config.yaml
num_hidden_layers: 8
hidden_size: 704
num_attention_heads: 6
num_key_value_heads: 1
head_dim: 64
intermediate_size: 2816
vocab_size: 16384
hidden_act: "gelu"
norm: "layernorm"
norm_place: "pre"
norm_eps: 1e-05
positions: "rope"
rope_theta: 10000.0
rope_fraction: 1.0
qk_norm: false
attn_scale: 0.125
bias: "none"
tie_word_embeddings: true
parallel_block: true
init: "normal"
init_std_qkv: 0.0151
init_std_o: 0.0051
init_std_up: 0.0151
init_std_down: 0.00188
optimizer: "muon_variant"
learning_rate: 0.00755
lr_mult_o: 0.958
lr_mult_down: 1.5
beta1: 0.93
lr_head: 0.0046
max_grad_norm: 2.0
warmup_steps: 200
schedule: "cos"
final_lr_fraction: 0.1
batch_tokens: [65536, 131072]
max_seq_len: 512
doc_mask: true
z_loss: 0.0001
train_tokens: 838100000
max_steps: 8799
dataset: "wikipedia_en"
MLP neurons of a small language model. Each row is named by its layer, matrix (up: input weights) and neuron, and shows model dimensions 32-127. Each number is 500 + 25 x the weight over its row's rms, rounded and kept within 0 to 999. Numbers have three digits each.
Before each neuron's rows, "fires on" lists the tokens most often at its 100 highest values on Wikipedia text that the model never trained on.

fires on: " name", "7", "4", "6", ".)"
L2.up1489:494502514506505506499489486457534512506511504499521475497516463512475517522499482514536466500516480513490495452495566480498452465465447519477501531468484475503463539498512453505472456489465506503478472478455459503462529482482497517545499487498520467483498477490468515456523495477509461505

fires on: " years", ",", " months", " days", "-year"
L2.up1459:547472478469491493485539472485549491520515496466522498531521521479503520504507499458579528535502475427498548501512490520491583530516493517531523558473476546514547476549476499506492513537468525490502511520525473467474545476498514501527506555492478513529470506492486542503488491509494521520

fires on: "z", "b", "n", "i", "ane", "f"
L2.up81:522475530515529497492510527491484478488519513536478492518545533518491533522508506522481497538481475510530495517483559509510502495523480482499537497488494498484537516510509512469503505536531528482505475495488513472508483511506537529483520520480580505516497499472520516473544500553446500474

fires on: "%", "ord", "ion", "}", "″E", "is"
L2.up974:524499473487511467454461488522524494463450487483481539445516492506491512513471481488542493482484490512471455494554477478496521498522504488544480508522494480543525499496482500467522444491489480505497490503479470458508501499513503481485523526505507549526467502471496496487525528519501527490

fires on: "n", " years", " months", " twenty", "un"
L2.up231:537524501460508459498534464527509524439465482548539499503500471480541487497547517527521495530453461428499515470479503504436474504487506504501491529478532476435521519482494512570506495546512512512494481539495490492536488455523506500491509484520494530555474497477453468510532486523525489502

fires on: " as", " with", "ater", "ab", "ch"
L2.up936:517524485538511477485512553485458504459513499486546479525525519480463503544510496515510506483515499498459505536519522507478483482535499503531489509460512508498517490514521504567482470519536477482537513490545521508478472524459511501522473493477524495532527499502491487456497476505494503479

fires on: " Votes", " Best", " %", " ret", " sup", " none"
L2.up230:514480526510482523511499507463460503486492481509512451496500489510539534507488508499473467518513529436475518486517488479520474514513453525473467520520480471499509538474482477477496491481502516511495531530466482490469467473473479474528531491453499489518530481500491512484486450522457490444

fires on: "\"", "\",", "”", "'"
L2.up2702:504572483497486514472521487562497540469484510468480469476478522498492529551485525477485485505499529504460494469520499500517479515533487522513454509486471508467519447529471480492478487496493509497493538482506513538491543482486520483473508504477534515520512520491465556462498495538495496504

fires on: " still", "o", " real", "to", "one"
L2.up2376:494505486475505504466530478517525490554484514528455499508485483517512561520558495501498503490515462556449499506477518527510523476537484500491488551506500506496512489512445453487487474508521485477492439465502479493481527482552498562479511451472496515518483533493519502495473475501489451485

fires on: "an", "ian", "ul", "ations"
L2.up1557:508506521512496515466467485487512489471527490497495487527500503506496470516557510526548494501546475483507513557508489492539486559484491486517494462500451487521494483494481501492501506491477493493528503455497520531502518504467515523504529508498556504537547481488480462424515505470547515471

fires on: "+", "and", " And", "ay", "et", " addition"
L2.up615:507502486512535475475467495453464486463513475517500457499475530496492438535516467503566456502496464459499528504525528518452511485553509518529525465507485539495498534526571484550469502502483453510496443516491519554491464522501546503499545494517494543482545500498459512503524494495508486558

fires on: " and", " than", "un", " |", " |\n"
L2.up1398:504470527521536505500482510468465490476511533486499529505530525520494469492548530480521505510517526501523448512519464493504517544511460499558482498520511435536500491530484520508475529484475525527453557504535502469471479482570530513476484480502490453506519460519523506462568417510513490529

fires on: " e", " d", " D", "e", "at"
L2.up906:503521485518469486470431493488482483524505467472494538499507488498532487467466491495497503514513494526452466475531472500507480523520484473483433462501507528471500543442482473450449502483519483508478468528512511496477495505478498483507519536520451560485527503489496511477502495499461496529

fires on: " and", " who", "oen", "que", " then"
L2.up130:496464543520510485501492505507520494498512515462538451498532514479470466487507503472514506473451501499485488511507510501516538515487485494544478497489478505483475500540507497467518456482535528474507462475500466531538522447518528467486473513501515492513527531492530548497476492544526480509

fires on: " in", "ited", "ell", " order"
L2.up1194:491507522502487505476491487451508509494482508457507472509521473517527516475510484505456522526498466495496480515470517569537480503512464522487480522509475523505497489522498480502513519515522466495516509534481521545492466477570552493509455522461509520501511518507498526497464505514471526457

fires on: " un", " |", "′", ")", " inc"
L2.up2222:457502544497494525472528500486503528494506497430490506503516496481468502510523441488481502476461509498488475550503468582482491442477485520479527492440539479529486468501515533473488534507528511478503506520519502504471488460507485471501492524486503494509470521551479490551505498527485498515

fires on: ");", ").", "),", "):", "\";"
L2.up1611:499508502540484564484523412511517490494527494488491511480488526477489521489513504456551489452503510520438499504506485475515536482432455510494504464490475482523524532503515484463462531479511485552476519513488504486482524489507506481525492494500535498489538435513525459522450495480499496520

fires on: "1", " and", " of", " inf", " worldwide", " to"
L2.up1983:523503493513471474504504500490413467534491496502504513497527530516489512478483522466512509498535464537486473519471513503456462503541490513541482485524482570457489512512499498497509568459524491435491468518513494489515475459496491520492520511520475491534516499496511481449511495508493501483

fires on: " and", " or", "ov", "oy", "iff", "ric"
L2.up2808:462505485473484455440486471491477501445472480503506512509519470506514509533490515535499467481522506532482497498501528464499485532539469520515434496464510523497460503492526480516487518522458494492489526466505465529516459512503524491517502480529467503495521532501505494464519471496506500548

fires on: " for", "9", "re", "6"
L2.up1996:535513477515500519482474493495483486504517514520555509500492487487466491508517564486483473502537481500528460491503484526524527518498484464494480513493548502481456537477477495493506487521485505500470483467532489511482473471483501498511532468502515533530504533449451500484536516463491445504

fires on: "z", " J", "g", "it", "d", "b"
L2.up725:516503510534489530486512472470506432519490473512474462530494502530511513472494495489493483576478503512503525487449489484506455496506508503489461527521518485515517478484510502481485540472485493487472477494509483475472507490503525471488515517495504502479448466575455507490521559488473496418

fires on: " late", " non", " post", " semi", " multi", "ot"
L2.up591:523518505515496457547484480518479460528491519493534499507471482512470523488502466485485547487464496524497493530491533476556518488536522520544454528461488539490498565444520505497486522518524547515505496503479524547544443490534523483493478432539515492515492491474492496525463486497474495499

fires on: "b", "ri", " Dr", " ab", "ob", " Ab"
L2.up809:529520548511501465475477487497462489559503487475493505482480503491544501484478471538497502479485481474536506466493505462491489522498485501478553505522540493476511518497532494503528493503523501481550495479466514501504512474523503502479485510478506489541534487488470469489484482497501486507

fires on: " more", " both", " less", " very", " also", " still"
L2.up724:511503507466479496473478459525459501476495546486522436553483500536532512470539485486534477491485461519475487492471549515499503461485499511508455495468529526499539498453494492534510548501490513470480520495483504485479498494484495500488509509516479503495488531481509504517469488557486558512

fires on: " United", " Indian", "am", " cr", " am", " deep"
L2.up1582:479464446495455487496500484536481462531512466502465498474487493507547527492499486517515503541476472487472526505535494463507526474496503506509499569510490506509529499493523513493467488513450518502525496552517484513519463508541516525507545552524489483454482502487496506480468435499509489488